MLP neurons of a small language model. Each row is named by its layer, matrix (gate and up: input weights) and neuron, and shows model dimensions 160-255. Each number is 128 + 32 x the weight over its row's rms, rounded and kept within 0 to 255. Numbers have three digits each. A neuron's up and down rows have the sign that makes its largest values positive.
After each neuron's rows, "fires in" lists the words (lower case) most often at its 100 highest values on Wikipedia text that the model never trained on. A number after a token or word is its count.

L4.gate18:207127067142157099110115152077183106119148112136119136094108125166078106116119112134114117113140116135091153072157146125124167128145134131071093060103153143098130137134118106070121154143132136104117143093123119168089140102074164105046102126125110157121099156162121095108080122140053132082
L4.up18:153136096116145065128148100077136132092123104145182167099137134080130144101107125142137082096086085160087104099100148103161123166121105140073156113109067130091129106073132130142099119087131186190144113131102098104165128108083123130108145140115109144185086158111161122148104106158171143152
fires in: "march" 16, "november" 10, "january" 10, "february" 10, "day" 5, "october" 5

L4.gate918:126120118145134118143091164136083130125126089173134144081115140106091158148160121149132121074065159106142098155099182152114079150103099151087130149185097152222087122120086152096143133144123141077116101076134135143150176109147104130101147165116085158142099111103087117157119083125057119170
L4.up918:113118093130075086101188170140129164155142103143111161131184135146195117115104123118150170107134118128227113055136064104135128167134125091076108139174170091168130163099142086138113080077104128168121119165101166061115159180163195140120144150124151134101124107186127147074137172127138151139
fires in: "when" 40, "since" 10, "until" 10, "early" 9, "after" 5

L2.gate318:148098113148119059141130138091122139106109145129091177135157093180101154097098126100166039178106094163107059150111148109121127159113122122143149098119115180157108185135190153132089178194010121157182143077089115135137141143139141083135135098094121122156097106166150152213154150126120123104
L2.up318:158144132196088170087133152162169135200172185176134096157160187120184104158134147117158148122113142145131137147152114138141188089157134102092128132174181114193144104137115173106100180177103146169140141125141107131126123095158134093164069129179175122084068103132081097153068157141124172147
fires in: "a" 41, "one" 5, "an" 4

L4.gate218:147094118124101164128090110134174153132137119125080146109095151125141121135148193070091142100076119162125220151094165202123130081108118159107083155123131124147125151097137143082087221179139131072118091120119193153103153166128060122114108146129089104127149068110127078116118092094079095147
L4.up218:141126088120145107191121121134103177107112082057079135053174098103087175124128129139122120138105110099151094096075208095136151133133158139114100144081120107156138144147099076114179134148145177124096088142084160139099174164118106099153079083138184114105227096161112121094108155090082113165
fires in: "to" 77, "tower" 4

L2.gate81:147181158139086107136153100130128131078135114110119109105074115155109134110168168120177090136141152118076164156115103151151135181052167093099141173173141120125181098151121132151156121100070070106166134107139188111156187167159075109058127191127080134129173046118109135116104112151098172116
L2.up81:153142154122159101139138101108070066112118126180113147139095144162126117074135146166168114151086202109097111126141098168144079131097176114086147135138166116125178086136137171159153132138079069089136117090085135156144184148163134103101167180089114179101173064067128136076113118168125173177
fires in: "county" 17, "league" 12, "party" 8, "township" 8, "airport" 5

L2.gate997:122151086131119172104107121117076168103103096131173149074088122103121131134135130116110123059119086148154119076169121157108164121144136109122155091194211180153077183106120116093145137081110067117110125164124127132149105128125127104135105161139111127150094096097102091157079133154119129128
L2.up997:079105102065104129119157152160085092146120139158182102115133068127192126143069126096117138122147146102171091174098093145117079109130180110172107128164126138093140160103143104074145114109124137147125152113096130087115126137133114168092096094097094121126098164149099089125095126116114134087
fires in: "later" 29, "early" 19, "until" 7, "after" 7

L7.gate512:147136148119141173114139131068119167123131097106135167098060095152158098144165132098100122107159117143096113155134130117044149090162130131140072152095122121117159151158132117089103134152076128071109197134099126050130116129109064079150108118106101131180116085173125158169118167127145182097
L7.up512:158141136135104119182099097084101154131147132161124115137067127078149148103214138129147091123065095096154086153163109193163183089183080181102090136102084120117155181137130182128126176145035188205119106061080159133117099133137089130166144095167114152144118144146175095207159115115109182134
fires in: "november" 13, "october" 10, "april" 9, "september" 8, "may" 8, "march" 8

L6.gate382:108147070130061091102145119076206160100127161129100132107161145104149103163125170061130134109069125158173139123150120152091131120076158096119129182136102100135153114119128121052158122094166158082148117144140116106129131154106118088106132131171148060120128082128140130092080114110104152139
L6.up382:102111135125099137125043132126122134094133120134085163129122131115116170117121143137191161134127143156125144092119135164143113125133163116083149190113129170109172110129137121117122122144141124095188168123101145114168105173143086173150099190122083126155158115196157071101106085194120126171
fires in: "to" 35, "of" 32, "would" 14, "will" 7, "among" 4

L6.gate402:108125123152101084098147113151142169157129063065169127049086146146131111098111135066140153112165083150101071152161145149127158108109080077128188128137142143113142121177170166175154128123151103125148111167131127178164156183170176081116115130081081078146129086179117172148138168108185103108
L6.up402:162135110094110115085175158079138107093162165136157063127163088167187152141133162124119173147091118079122124121147144171141128171174137133085074125212126122184101161104124125132138165152128045129024091131089122098050114110149115100108089101124104102186092073177118147125104105204144131108
fires in: "0" 12, "1" 11, "9" 9, "2" 7, "s" 7, "7" 6

L2.gate222:082157146119131157116151127074101136127156147140066127093088105084092103083074158118109111118136158109099102141121126097073145109166166141113113156141145075104108115116117128153182179115108159086100037123173162120101167147153139090128066159192114068143142152132074149158119163162110085094
L2.up222:165109117133134144142107145167094150116134141129186124116142192154107148122187165149182119199141141155173066105092135156135140191117085116136114138155085161152152146148138094135087154115149121119119125157124046108181124169116131150128118103056109164149136112144149131104132143069150165160
fires in: "his" 16, "she" 14, "it" 8, "mathematics" 4, "activist" 4, "her" 4

L4.gate172:085127081113118197139113124109144142162174091128083107166109117100099124081128134113137070125149100126171127173125143107097125169105145150129097182089125141120139161162157117112123129180143125146046116164094179124149136168120166072155120122086137076179142109202105082123122172085107179077
L4.up172:091149071161093105104185072094139129125126117106198116148087083107124135140140132076128086069120105094169140093113126066162122125166162172098126089104154115129157099124140094144134118118130124090102071155160131100123106194162093084133158074161161070140174136148117115119131126110061141112
fires in: "to" 28, "and" 20, "or" 15, "early" 7, "football" 4

L4.gate55:163112146071097078184150093086166113109135149155148087080119082095148126127121171081185135121155204175099128149131146170116087173133094088132084143126145178118177135122116150160060139145102092174154142121096156157048105180127079117139129096146152070144137091104092120099086123138093121122
L4.up55:116168141171165144066070196122188149165101065125089142138133149144111153114072120154138124165104080150138122157143116110070171131118137135097190126086135090119109123170144154149163113082141157100100128169102158125129172149155198157113115165066109148139129136150126126202186145120140167142
fires in: "21" 13, "20" 13, "30" 10, "31" 7, "22" 7, "29" 6

L6.gate987:151146106111102128080107134109136129176159053087106181129154078139109128104080143073151064111170138161102158105124088145103139141040153219129127139127110116140051115082134080176114147119176144105096140156141171132159147144064128102079107143123091085119083105104106190154092123091150195175
L6.up987:150165128146153146108079151181168101169168058143092151173107106132130142129076123066153160127128117103191179072133138123150135124091067137102102131129083080095141157106071147163109159117136159147109099150161167170164127125102187169146121123131150153082137113151141171176119113122129129161
fires in: "has" 25, "have" 25, "had" 9, "which" 7, "was" 7, "can" 5

L4.gate518:161115088140150159159105134108153155165166102139217154122123168122130116198072172059092137059133091149134156105197156147114177135074141100139113185143119138160170086153089166156134168114134134141164156086104161089189091136131115108082077191158092095087094151161096109154095127058079080140
L4.up518:132076079124140126164093088124175110168142109180191163184172161083112172073115169085145078095120110187196160085178175170165169104106153104108075161149089143192165091191080149196115154125103122139098111102116130120124103160159189118142161189143105198120103188142176135122146186087148115108
fires in: "before" 15, "after" 15, "under" 12, "until" 8, "all" 7, "since" 5

L3.gate668:112186114176143107135154154146123178102118119131093191163102082158120164155096144075122185063133124112134133116137135132053153122138091111145077087103094176137146117118151140122087130132189113120160062104178192181105145106151116158132126114095149125085106134128075126174078115151102162119
L3.up668:180171085114118126112155103078149135104105152130144115135097142156097159093143156188101109149080148109107126133154200094129156187134142122086118135115143147120080152089118110123232205155166221117140131129105127123131132127109149148079118133119131097140106138113148180141142136149117109206
fires in: "be" 45, "been" 9, "become" 4, "beautiful" 4

L2.gate276:105121131106092171100077095160067096122111126140102152181134077150116123127179107107157112130190110113141081142156159098130123107106126145164084154119144135153103155076153156109129136175161128162141183093130116108108086127106110159137067092134121117136139135138123118127046092097126094074
L2.up276:112182120153144128156140150112189107123062143117143144151085149150184108163152125101124143169110116121147171143122127125123108138081092173120104116097137161151106155119143162188109110087148134131093173137173197155160152177140144136091148107167136188077193158135177100161167131092117130134
fires in: "have" 28, "has" 22, "having" 14, "had" 13

L2.gate508:114112151149159119114136156112069162084099081066106171149115101119065099121175101061058078142134155120163161138210122110121116125064116111132106099150158161133078167122112096112091142119093168131121136170138189128171120137134120128101146153084125112187081095134090157126187168090053055081
L2.up508:126155204156116070140120145123109127128085124110096127149158173126152107038154171106119156111096118151187127104099115122175146085152124083084173103100086124151088162201135107088157173108151100126177183119150087111171145144117143094099144139127121140141134155167145086159119129115102102149
fires in: "any" 19, "no" 18, "an" 7, "a" 6, "another" 5, "i" 4

L3.gate560:096186157095131164079104148104211214083184137119098108127137113196078111103123098079108081139104125151158071185132172112115146154070124080034148109149136156125110159154134119129099146150133143124139158090130071123114162131170155119118106162120078091162226137117134081121134093087132160132
L3.up560:156139144096053106106171137172155154112102100079178116128126073086111116146120131084113135128151101094077176091056167151188140118206124145121130155188188196163109068124137071133188091098170123168072110122160166169099028162145092110158098084084154092112123146157158087151104070118115168108
fires in: "0" 85

L6.gate192:119124085199109089117136111140052135148179133144159155146080125161129157134123068112121129127115140108102111158089115130113146148144152125083085154126078116149096135103211120107146093134120145123151163113122159104165091160074142099082095049089120101132123099136139139150104122110106125150
L6.up192:096179124167101104141085134135135123090113172143138134126119092122093152124118178119148082161208125179106143084061033104140184125098195053160130143134160133124189145099092181179181112074154111149156118101125105117140139102135150105120137130133167146127101168197151160196130152042190148109
fires in: "she" 20, "and" 16, "over" 13, "have" 8, "has" 7, "they" 5

L4.gate311:143127145172217164092155085131090140125117076090176182111155155167183163139088093187130120105144156111138111112134101137047155151060145142132111180163141083169112132138089158113136177147141118140117102138117088131117145155118115151071094137106103145139099103092099125119091108138121124161
L4.up311:139143090119125172132158114164145131162123067087160133136148130138136112135140108169101129127087128135135095107139133126136081140086079132138120143170173140163180140120068154201130089140119144153179115175092114114115170121132063148097108142106156116105102105105105109133145088143123105113
fires in: "which" 66, "also" 12, "that" 8, "not" 6, "later" 4

L3.gate331:136096098156148138180203201147098147110140144140157113088124149158133127138171132135107163115086095159099166124119138169131145194163116097088107136091137120148123120175106069084166129149126113136132105096123170096183157150132155088127090136153126070104072090117115133166179163175135120069
L3.up331:145114169162130145164195167168070096121110106111172065144146175118097159146147153147078136118092184163084133133113136144165112148174099126096127128221124145143054157138106091108127143141170164120197195111140132158157157113093141103141074137157135086109101162148133148128134152127169151122
fires in: "her" 47, "his" 35, "their" 4

L2.gate1001:125103084136123147165094104136104104090135149067115104126156116162117127143134079121170145153153117105130114135138126154123173161095188104085070152148153159152170124140140150140147144127161229132079120095133105129130097171155136092110081089128084120109133149055069110105127111113099163137
L2.up1001:143137135162080118146122193083130141109180117168117083104146133106094024099134124103086107094124107117152086056141114140130141147100128124111127084198097116126130124128048145125172058169092126105129162167132103171161121112090189147120189119091152129149114135138153153109200112083131158150
fires in: "while" 28, "since" 11, "age" 7, "1993" 5, "1990" 4

L3.gate136:112146125187105111155116119144150172096118159155115095113137078145084132108104156103174126122146128111135100127148091150035128089119142025114121098139139150105149172097147137085153108154179137156076175131081110122118150119112126126077115157172097083111152109119077182175150137140163185175
L3.up136:083114091135140152153121199127117116098124140177103125130142147167126128091115120171131142144143137161178129155149113144099131114101137092101185121142103132096058137159091176115149160122118161083111127162078072136042182089128190118137046161142100152123160139100143139120142167124154099081
fires in: "11" 22, "41" 8, "21" 8, "81" 5, "31" 4, "91" 4

L3.gate760:163052110175098110120118124157140153138127205090152152117115116164135083179182116095168108108150093112125126081105139160111137110118092129165118101105119125114140144135125147130071120140126141108140151134185136119129141145179119103125110132163121161091194082141165127137166172086138105204
L3.up760:136102123157157141098102078121119149110143162088093150080116106160170082176128145151107160107039048196153132134089190176176139175114101116127157109130150132125145129123163133091119163105190125185120150126095159128182214121147111087135114128159121145127110115125128081125181139163130129160
fires in: "the" 40, "yard" 7, "american" 5, "scientific" 5, "20th" 4

L4.gate188:155154158085193071171111170120073132157112175124094175138084072163112157149088144123154150089118113129142147127126078058129157103164092087151147148146105108130155133146197075100129212127167152137103136147128142115177134160113074130121142170139137094123087089124072139173145131190088142128
L4.up188:173173111141135109130124151093135110142126107171046112194122136124086204102150119116115104167134147073108166058127124091192132149141084112069154088181106194131094175122135123130115141173153114164130131140143108107082119184102132153128124150114158134128147073161109158138075171063137103124
fires in: "are" 28, "been" 21, "including" 15, "were" 12, "is" 6, "be" 4

L4.gate102:152158128155085118145189153127112134140128138129111146099095155117158172137065134136149161150188155123165100124086108158117132153090098104130136123208116097165061188149131118137147147184106118106140098082126141140082185140080083139102143080169071104163173113108137121082116143099119114128
L4.up102:133138108185184143104097098183128093090175126169166094084177141179155063172115155127134101129129129126143133127125172102152097094163074122130052162139139160111095102124090161092105171141164160159093123145119110132100137137141065131164104078098127144146141096137109138166134137114097137122
fires in: "the" 29, "a" 23, "an" 10, "season" 4

L2.gate104:101139132147126169165124148117152166110129122146117168144085145171089111140112151119155117139135154149150068098108106120128150111056124194096068163176110151143154154122152088120089162165137128114120081100136156086167129080174144114105116175117125085163090106155060129134105083086083168074
L2.up104:061177088131115167096101104123128112128135114115078107104124137161150172126134154160120173091151148127138194094085117125157129092133169206108168173142109159083108079127164140085160209163110094125095130112094153098079115063095091082091128117140152160134132151128081102127120040143127141152
fires in: "been" 42, "be" 21, "being" 17